{"hidden_size": 160, "hidden_act": "swiglu", "rope_theta": 10000.0, "qk_norm": false, "parallel_block": false, "lr_head": 0.00347, "max_grad_norm": 1.0, "schedule": "wsd", "decay_shape": "linear", "max_seq_len": 384, "train_tokens": 140100000}
MLP neurons of a small language model. Each row is named by its layer, matrix (down: output weights) and neuron, and shows model dimensions 0-159. Each number is 500 + 50 x the weight over its row's rms, rounded and kept within 0 to 999. Numbers have three digits each. A neuron's up and down rows have the sign that makes its largest values positive.
After each neuron's rows, "fires before" lists the tokens most often just after its 100 highest values on Wikipedia text that the model never trained on.

L4.down138:615429527391484520537543477567536576498579506491511361501411561484557448491598569449473486419429490582479594477499370525507435474556431486539459505494524434504493458430530470557459538501486485583421625473534496507496405476534469549580495501422501542490507528520534484547483453514475472479448484430484456598456462504492479438523576551561446524514599496504437479469471424447501500412551458504473536512487450541456499553509540419488442438544416524569443430505505527460487478470552565
fires before: "0", "1", "9", "2", "7", "3"

L4.down1:452488486573447513497514495550554512451532502482467454447512578598474535474479495509460471573574575549615451530588377509436501454500549550438415556552522495438558503520560542540451555514467448607475557367533544524473513550498423549472542488428391563390540511456527500459429504545482545507490572539479467508466472458442408471582550536499535494515559491442543591429477499534462535563536512546493517529436657430488468478553461497493496473527510532496453581541394466519508473473494544
fires before: "0", "7", "1"

L6.down15:571488492473572512539482527455448338514526509568462452493518490488410507410559558588559517494466491514429525517517504571543404534528512420549417535525509488469512479516570419456452466521476514463404528525540449547519524468481592509493492519454478470503459544471498504687467475438483479561421496552563421574470524431450502472515602486492538539494530534379459490514485577524407501483549565428512408513482498548387585591514413526502528545516483595518460450519467494529537477522501504
fires before: "ed", "ing", "ia", "es", "ion", "ian"

L3.down74:527465438567459392509454486501538500490622481488523481417454456548518461544440443551520474511387541506548502519604534533562567512477476498460441544450528502486465554540556479534514571579491478403504589601508450532481550522428532530471476417524591528523509415584541544501403446494530542432553401499459471512434503545446419454528474403494449479498529473506506493518519526496458486512522402473453383594541537437457496501582460491448556512480571533555511545511440545555521466530651470
fires before: "0", "5", "3", "4", "7", "1"

L4.down24:511440535448554590464542597532555447452518502529500584462446482465538444462527532529507589480463447477529421476466324432503418475496485528544537466588505396422549498426511505502461527513455500564475546452475502487450512490422527541504474497489469550409596476490531554487582483559484578502450415531510476423572562526482474483475522448494425428523539501516497533461498512517523519491505465548532551392489556432540649518440615463566440557578473545474517631491514525480541545561500508
fires before: "1", "2", "0"

L6.down26:480431440543568545523488523532561455488553508446541511437429551412579599520501472408521510507465458416532436494459455631545412520426457445550460552498496517509479559423529517494478508465536473569505522413472406528534452575451525443467496513468389425583531514500590569579470465504486516527459517558503458454500419373516515501517452488367514520623560495528517497503524468464531513551507504479521461487489479440423496581451537588527539476609586481525535461554516593500475512516559528
fires before: "2", "3", "1", "4", "6", "5"

L6.down34:446403525474551421477515475530414496473489505485538425532459501459547468522455503548561535473512546462457584535442468560459576487520527512545551466542506476486434484559462466489446517519490510430465536558473594480472437503394482536617546533471543498494522492457541444482510511399492451498512455551563463576551575495600386489450546437456508442516461515572541399530515554426494506434420465537529476432348580505479560467440471563453605502588517448495444391548517600482509552485465521
fires before: "9", " |", "0"

L3.down190:461429450460520429552470437549574558468548466511543476462516411453451424477514459565544501486566501508504564473531499468401444431540509540475529512464568547537579448547500505577418398495450584477461476504572476565447588499483531555556479605532554499485474430474515513513403450455483606497542538474449520644423527496619496488540461519519599527516396527505437486538423438579364540555565540510542472461477524441496485472469481461523502541492415487483496454498510499411536528451521508
fires before: "\n"

L3.down21:470481503487492475438489436474593493586386496502479569466508473435521454488458504505453495490572511488497523438481522526509454551484509531537543562584515539586532451458442549446667548556503452521557544414435483591562613436410555521500550488391499483510594390520474438596611477535499520443493528511454559507565506465551497480449563535464527519519538588470482449488475469495412433590526523584537526515458527586498465536481441583511482519515554567430475494479490544477562473490492402
fires before: "==", "===", "In", "He", "The"

L6.down112:454518511483550544595477474487406360528558544552549624557601448586519496543491537505423500528477498469459438455440417436516518523523496415561451428500581620458566464442576523555449465471450521554441502569470539486523518456508476498542528482436567511483534549461501461520550432606476444529479562447539463469472538480527486522559542488550474440470588537497497434472501466478490486444428525505495487509458556465440559563448570424463565502542567601423453539456577528493403442443537491
fires before: " a", " an", " the", " "

L6.down91:443514442452463486437514389476486526486466478440522447603519471450591533517406479502535513458604476487532562433589600584407476545539468510506481430457452630548448520528526515516434434523446541576536527595528485466572503471461444487489473413513531498478496411459473514539443422491480564482433486553467557436468496429558521526537427550440544496474433525488526420540509448457436488587448483447422453444545466503559477494509465495440541496425603554499478470612469507450471464430422513
fires before: "7", "5", "6", "8", "9", "4"

L3.down43:506488408461433513447525479537496475521493438538394473427563541435514542553539602540484568423447477529637584464488462579554580514517470471507542538537568446611523480428526536587496471522508526450520564502572417525533515417516514468554435495414485502459450444449500468539458590435424542533560478394510566536506425466586472447433497458480564450541544507550471562498523527537518513549533540526505456429568487510511500473474537502526488546566495461376524606569498522437404544483490461
fires before: "2", "0", "4", "3", "1", "5"

L6.down85:523472475511462583515494508455564521528403520489458577492586488528518504542526525444536573412476454486461570449483525504516443558431549545462475481525472441597555450526527497520488506399480464489569507537526514453491453496535537461468510532549409514524469451480427401469527449473518525686490533459477445443540451512552459519538511580477517638433507476514437460399352469582579481549501550529409453577496510466523531494564484451484538469579435589457505473496483579541496501466434588
fires before: "0", "9", "2", "–", "ation"

L6.down84:516506540453530527526492442608421482473471443466465408502546484584511480555452455527468493544488579586471511476522513512591553435530512561491539444516449461464473549412477519564520484448526465473522374520446558522467470509516547498499509461535491458532505530483467443453508646508590444552525524570530563477525526507468413536529513507494484487487500398498496487372641495477400517420389441458417470463589488502471460466493464543522573482465366523460485523447588378500511540532455530
fires before: " |", "0", "1", "8", "2", "9"

L4.down102:480488484488453560501553518435515511488451549555504497478525540417503368473495461500492502598585475498500541439452485475513521546589542498514507498516462441580406639466497494523508490523524589562543450509457408478476571514494515519470516410490489517461465548493543470573511528513461551562516447434564529502499495332549553405466480507522418524513474461445420516451509572554548481652596496627542529505447547577507511513407465569476488521472574545434408471537482492465471422481522530
fires before: "==", "In", "The", "===", "He", "On"

L6.down142:452503441503447560418507461453468576552522490465486507485479394450568455560546375536531509485445473556556520537520555403484492589482479505518443426553458488553547514394467536391527527459550535412492438483539534693485490541506486481470557495470460505503473449501484505404553534475565524546613515503460491528518496600481547622519477508501597551499479471592555477443459581542545434462492513488506498471562528487472509492551497471481462435392483458530576480452521590542494567445535474
fires before: " |", ":", "2", "–", ")", "1"

L4.down148:494537482461516514504493513501511541480489566490504501573465397502455447533506466553471600522469454594501505360497489477436604589583563556490486553549525388560466528457464446533517496482499458600590513567478519487553634521444564512442494491482581551593482537432439499536487521549459507496435506500457506502556516517449484412424577461513615593451531467568471523489445581495616435458499530480488597570527471491510450480584458498485415574521536545527437497417502466505474479528497463
fires before: " a", "\n", " an"

L4.down37:524519578485461405413516551535505451518506441540485520465532505415521539512504500473502516570557547434561422457520548505521514485548554429578547446514523471424609536424554506489496594508557441451476453532497516607548455517524505558426539516525496522488421585474501490470448504588586560528534574447595440571569521555482514553548546492515466410440460525568551463473497500470328495579438498565423548445462378461463528474452529497548479499477424460502501600450501500484521590504508534
fires before: " ", ","

L6.down41:416507538537428501515430372456461476599484539507495479488433467486500410471550511437548497491521483481421448507478489531447474494504386515661485581565522456500465452387480465413536574506500571489425478487524456524452511586496584483570465490529477518469481422401506514495468547502498485591498470452515600548511522544537500540518497467536518433471502484572524520519508483482458443573526384533536458509468537600558415480390438473487477394564556478473478470562460455455537486480491626
fires before: "9", "8"

L6.down153:469575434551543529572595443502460508476482484497451493489487478503538484554521523482435516573510462356408461539400508487450486511559506443627452508477461582441544524501510454506485487500488493506589489504482558515488507581517470531574434543529505561459469544488508542515495547602456462537488508525440520446452522510526455498638534327512527596513497552552502546506573477560504483509531494473447575558536527576598474612591424566468472510449559613507456479481550480548502500569523424
fires before: ".", "5", "1", "2", ",", "9"

L6.down174:525450439520547560452563487560522529451494518419525427565458539505492570527524465494499446402502630530571487569532525637405462579520404536456435486492475518527511523459450611470482522514490502490461466410557474563429444540442505609371495436452474545508448482460490529509496479461467460514495499509493428532531461463537525504524438444500551454444435580432544515484454461523484472563581480475424511564565490488399464516556508467462490380510531483538470528449355536445540508467571511
fires before: " ", " the"

L3.down185:484467570510505511451456525365500490558525562501408561457460517580553484535461504536526563450432491432534461472548533496432426433568544534465396435568467504448519553609528533547552532494474619423572477476484534462508545518504539498532549446515468570520508465474510452490496464527480366455481504476515493448456520479492446461521492456454510517477562601468448492537491451473310482585447512500467584450462466399514501433426609599543548489518464480450534439503494549475478504414491487
fires before: " the", " them", " ", " its", " these"

L3.down89:463633533525509500530541490619510462530502471522519401490515506469469561403542530530525512445496539513459475530543484438420484513540518385581543398510424502458532470462515533646445539562444584602438445519507464419444582512459515523542474533483503494585466449542445512471510502526512499477436526394429520599551601481507531487499457470500528601497470530499498483548470483518370534491547495448530530545549470554505601499541485481507539482462506402412419580459535526407518457454500533
fires before: "0", "s"

L3.down60:525589525459493467460686484501425496483512415441444537481467553426555653485479424462586403455470603496539465506551462581487561536530492473494475499559508460457542512411488491479565451472450507547501490534549476542453464489429512564505461478477499455469485537498540473494462493492569443493495454570540464524478484463507446474496502459522546435549392482499449394504475560562566495377519484548404484472497497559501532492439482490525412506456470466492458549575324415518545473488516496
fires before: " ", " |", "\n", "s"

L6.down32:507502567472536499522593525495463477595534460415475452486442445618490541508461484415491483585510495419538534486592511547415456539451433499467487613462522512592527527504420439512531470516493563543388504511534449587518497541447553495515488427470457560561477517504521505437464499512609457592456520525501511507565528496539506526480508589466377546521602455489534552484482483476378478583434391459558492514500537475508466435512458580510542478488422500454558518547447390466481617492525488
fires before: "0", "2", "ed", " time", "3"

L6.down1:452507515446606488491543417611528555442533420412495387522490524425497569420492528537434508483438487522544542438492541427535536471537424507491466576483585463451549509502446528588485501476470485538473526553531565540546500490469416496520528498538500449506584573512506491471433561508565476541505520523524591469377509553551501451491482588423433480456544526454562513562422443529621528425489412521367471491530496471528484518458534498365528399466521495528476466479519566536445538542533552
fires before: "9", "8", "7", "6", "4"

L3.down64:477500459564390407492445581493457582515476481385537473536561513529498493473440450433516427482476569528517490476474603494511442546455473478504535596460495449484453470495545497419410480537464489598591447484532513501531567569593459548467536536482551532512583489522485488477496572533522488493483531484569583418465514537378421492577580514350531376533464502465565425527563495491587535501563431500511515466558539453492481483499497529506533474451514530496402521491434515536592430528484431
fires before: " |", "%", "0", "8", ")"

L4.down115:490559482545550475423508451557472542534489525548539442501504471549499514465484443524495508412498451455521593518489463575538606472467543542421476520448505616540504486481539527591461523536432449527575476549490501358585490468454447472504437521437479563580466495477499577484505481457604520487610488436490553496689481480526524544506490464495391544539570525463528533579490467499447548538538468380583519499579516483554467558513483535531479459553454425458535459477494627500487521577516522
fires before: "s", ",", " ", "\n"

L6.down165:518523562454519536555536449494603439426472455427525465478471509641529405491486497477493464589537511549584442515476485519571463470384549551519446545453462447508589486431456410542444494537549529593482513459479563548497561411534576458392527570551498553591538552460471516472520515505538409479560551516498396449418507503516483441460462484442542508472463449494563475480534486500456493489502554441511486443505507545382445439504447477464530518453567497569516563591513364455525447486531493
fires before: " |", ",", "8", "3", "7", "."

L4.down54:560542518548492527477519454501476517519513510553506454479456470492465579419535621473524506599580511457454443499517516533412481572533440470480452530443499385484556599513485435563561510448506463512523532488486411548574583430454469492576420481470440484621525459528526460565542512496465491546524482465569567470416509615460406393467472426493494468515558502421527536477453546556500465544454486466520456429502603541604446537452436400495438454537525524461582583507492468503498503455569541
fires before: "9", "8", "0", "1", "4"

L6.down116:491493436400462457503478481505445465447472453389475325520602502546615533481483477499585548540525527508486499531542509623515505511519517474448561520519450535514541550520515640541541554551545526449501556530580544524474495509517517509574530452485590487498435451511524514437429493422490450503479549502410584503481526602488489462601562506576499470590461560561535524555476468451493585414476475511498498579552532550546506438439508551534508512514443397515393493498433502542461570487514541
fires before: " ", " Al", ".", "1"

L3.down143:450561480456521402512473504488567490555482465518479488525493551569482520432402431509490457397451533493476462610455505455458526494418512498502605447480475486555455553427445454513490463523531478536466483550463497498481487509499528619474530533429421457421416541618458535526497429550546553439496372395441423458519546463433529533549486437537552504448599553525536501468478463476453457575595539511460547425486499580515497565541516591528525417539485477621457565528464466476449499530568482
fires before: "0", "5", "2", "7", ","

L6.down164:378458468508523520573556531504535579600523508537522493453534484527488493508511412445593511497460525468568396461538501472570503495522530557430529535534483496542504560534580528565445481530467546534500424526407472496507493455444574473430473449480523482481532534440405508472569621511559571444611507386566559516573475514515502546503643603592554555516507518552539557490474395452571474565486516483588492500518499448521508498459461481566562467453552422557538415492524514498459565490524545
fires before: " ", ",", "0"

L6.down159:557403500472501421493505482519478595493522496301559587580534463503541543456540515402553474496564477489457528495511500433466414611443506452454497456483514522470569481472472491572425585433411446624558518468576506567529484521535669465515403489425495483518532553548528459459431489518542542524429590476483546518510496527479486468522578454423475468522496581434518516521571479515433478549496484511504487478491545529518418458504498533469507435445519496428521513508500470536567431424498468
fires before: "3", "4", "0", "5", "2", "6"

L4.down95:473488503438508507417528505519568565496543533554429479419455513540470466486609574444435438458501537566506467540455476516485593469519584417487449466519448414396499480487442435484488531447473519453564466460502498499496451488479450458527465469414437551540509494529569517543600432457510609471377547537484562507472530476462510511600512456452501479538499585663566349490458499545394551501526531547444453457449534440601492492500488483548551490491519545508485484458478490450450506461555417
fires before: " |", "–", "1", ".", "3", "2"

L4.down114:493466458500495497520459406434543555553444481517487523523453405384509459546474451555494493444532520449554316494538471524471485501543478493505481497520481537545569519564466471527480533503498469513587538470499481588509579487552445515528462511489519482538477461500478473515738440492462482454508490476482520476543441481476480481456541574498515490447403561495486510555556473563422378524617468543583521470485515430520467520465509442531491496434584584538490499612486513491421535452613461
fires before: "\n", " The", " He", " A"

L3.down135:497504552470460423505447528467486550513494535523562394506546534514556481464559402523535478589578574472462441481601503527535445441541592552575470501384565492521581428484534480537471586506479451483485436537472511484498515446502413509604541523517575439464476432559504495420422452509515447420545490546404448512428498503521474497578559566451551554460557497494463459558448515530458492406527489502538580572484560408493468506536456588538474494486554571493528382440534498603451463524543448
fires before: "0", "2", "5", "7", "1", "3"

L6.down79:502570416556496464409556547460598512549521436477467418475471603574445556518547543457494501485542525485553532598530521548451449421576480472488514493511511451555482666458508520481498520448513431506529499458536505622467460515489475610453574478418509607419561469585518496498504549459434523466514514538478468441318492419455494511474537520528504518522534550476488559451493487533586482462591580515457481524550479493519455526454468493457419505485446507490474496563503532536367506500518445
fires before: "0", "7", "2", "8", "5"

L6.down182:479449440518483534479520479458527503512434489545505555565494432608460508442478496557547459467492515492441527556488554490520519433483496542557407457477461536511597487506500498528514520529500441522499557434457548330529482502511440589475558491548553559533443454475458543422555417529475528510539592582516432528605481447551567574486454462555428608543443461499461597508553421418528587496486491556559467502502526505490410407507503502383510547488537511471552493521448416528423609462575511
fires before: "s"

L3.down149:543466582444507453438502501504571495539491495456547455469495458511602517550500538353470547513412447499467455455485522544464530474489555459527507559549520543497487498477532575560514462479541493505480493487453426496525501531472506526491504482558542476518429485492415446521476451439586477454324447533518496468617513575497471446481538544404511450455528418434502437513483503495492377546413573491431498456578465521504490514422485503468544559483513511578419633464455361478381497500539433
fires before: " a", " an", "ed", " the"

L6.down163:488448534526442523475508470443598488499435503499530561513528491480436468489457492521579538551431503477429454534590555545450409481556550591495511551499517474522515582550503409489440480463521466517557527524562497441494469508485472570496446441494408545432613501501563463476529464454450571503432513428453541486751480484587470496514450500502515595532564538482480560489527479535577566536569469514523492382433456503487437559508523465488432537469580601473540512512470529492558529554454496
fires before: "\n", " The", " In", " ", " He", " A"

L6.down48:487499523501526478428461505527511558538514525519464547526568531447427509502512475488504419453414458459520550422523496522463495516540425420493416572477544468535450517573504508514499555545572509417485499515438477398498499458433468458459527487515457485494410479423490492590497508594446536485478520501531458424524450466429520548446571484597481522491661554495554580491441518438598490611533455569574535466557541469551521553534561499469507444505697549531504452496438449539501605429492494
fires before: "s", " "

L6.down148:452542504536559501514568504466556543441479476520447525506468480465534496540553556514488573463430426459514498495496490543481536506472514448478475504460503434469536525515558473563441592419460439462502454566500546619468499526508404523523564499491487624485527488491465507563513463554514543545494450474513436535498497542492525425504456471497353431500585556603476533495523571521626559581603483512453475448678512452566506513449498472466419581632406448476538505528468560510501471591481540
fires before: "0", "1", "2"

L3.down22:459565558437538515521537529475437481462449483552489598463486515469529504492564431449583488543507517423460425343465509373477495520548503488472410444466479472505557502524503473491526541437431496535481527426504485569593477465597445476572569478515363571518490533448430427480525439462455575482544479422472501563505460502431499510465564453498540517525579501521524500520417534445625456432603485480609532542412534511552490473474513530474442504502469521522413439499467519435460567485549577
fires before: "1", "2"

L4.down57:515517478603454525576615441557596589486408494496489525434570608540483475500474474478573428489446513514539558476557597635469456425481525446507491583464531517442524553533516388447438526499526523415473513474523503535503520548489509538427516424417413592497583562511446503470448522507632544443512509523514441417486469526455521495451474510522542545550522500509455455448523506420475416480505450569532415462511525468525459456461450432525574527511487483574518531510493550477550459595583490
fires before: "0", "7", "4", "6", "2", "1"

L3.down160:459492455535488477466418446498404373470539621476550512551481542463462462539478495565429571510535495506525578547553469543471524461585521569492588494447472401590444440463589439515529426458424465497466495563472483478488456544487566488496456523548491506417471514442505490517473474455470504532546510492546594521419447452566467499564458509502525598523568535536502564579552481545464414527426477483522540560633464554501448559509453482564470510505582532447473490518386426560571526476611484
fires before: " |", "″", ".", " ", "′"

L4.down131:525455528500517543533456484592587534545462593566489514552540466484566490475502500648534493506474484504536531449537530503503464424500509485571537469471472411476569488470559453479481468555565417518411552512472502464476544415493573469435577470507413587514514502522524560549501449457471532495538489469515456474520523493583554556459518452613397476338508435455494540457441414382437420485474435539504554475394516422515574548491417515455526440539485472521481502467459497424530556440435542
fires before: "s"

L3.down176:389450504482496451481496523485511449443506513505538476461489392564477397428548563509545509505397464426439488476490527536478480509458532485536510433596495447495501489544536435494551501474490476486494523489546413516509494406386478542491495535515452519499389533483452519603503411532442548492633427510594491441616493500503528534473440507516505480369579612587480512548557505460516386604494505561549510520493487579494565505550468453495504437502561535566597561523469546556457503472492450
fires before: "\n", " The", " He", " "

L6.down127:462504468497500511495416490497526520555546488482554407556556530484446524487525475512439519498550562496427535542541492457478507569526510505481449518519486544468494509541526495519534499541532590446461493467515472491438498503621457495497415603492402509535500459469545455433494486380546370651563570487491477492473522587554494466518465485506489545474544484521424616461532533429529418575535494503548492543513423481370493426494467427527533593553431527594597481572600464574569482511590539
fires before: "\n", " |", " ", "|"

L6.down60:494492576478505479497502493457567499487460484557514585494525545583523522585531425463521440507469430514527570637483565506495588437530572471379481498525531520540415496517571526445448430403485427503633503571520511587548521513486496584476482499537496446509452484424538531503483562505527535582536504467502471574525527431555519495433432555449478553502376479483484508456466547501531522530406553433445469532541487533416486419622487546540417550401497562508502514460451546493411546576524509
fires before: "2", "1", "9", "0", "3", "8"

L4.down76:432577527521475495514495543436505440484424511503574451427564446517517550494493451558522518567348474440561541433517527498496527461511540511461583500595459528410622434496536494429520593488436553482433615516503433543437549464528444468528545452547459544516485492590499580458499445534424535477484475510437532582503540524476487381439524533474562467489537532582590449546479471507391445522438577508488464450441480569475498563492464407536558406467485441526500454469531471476498479579473500
fires before: ",", ".", " and", " "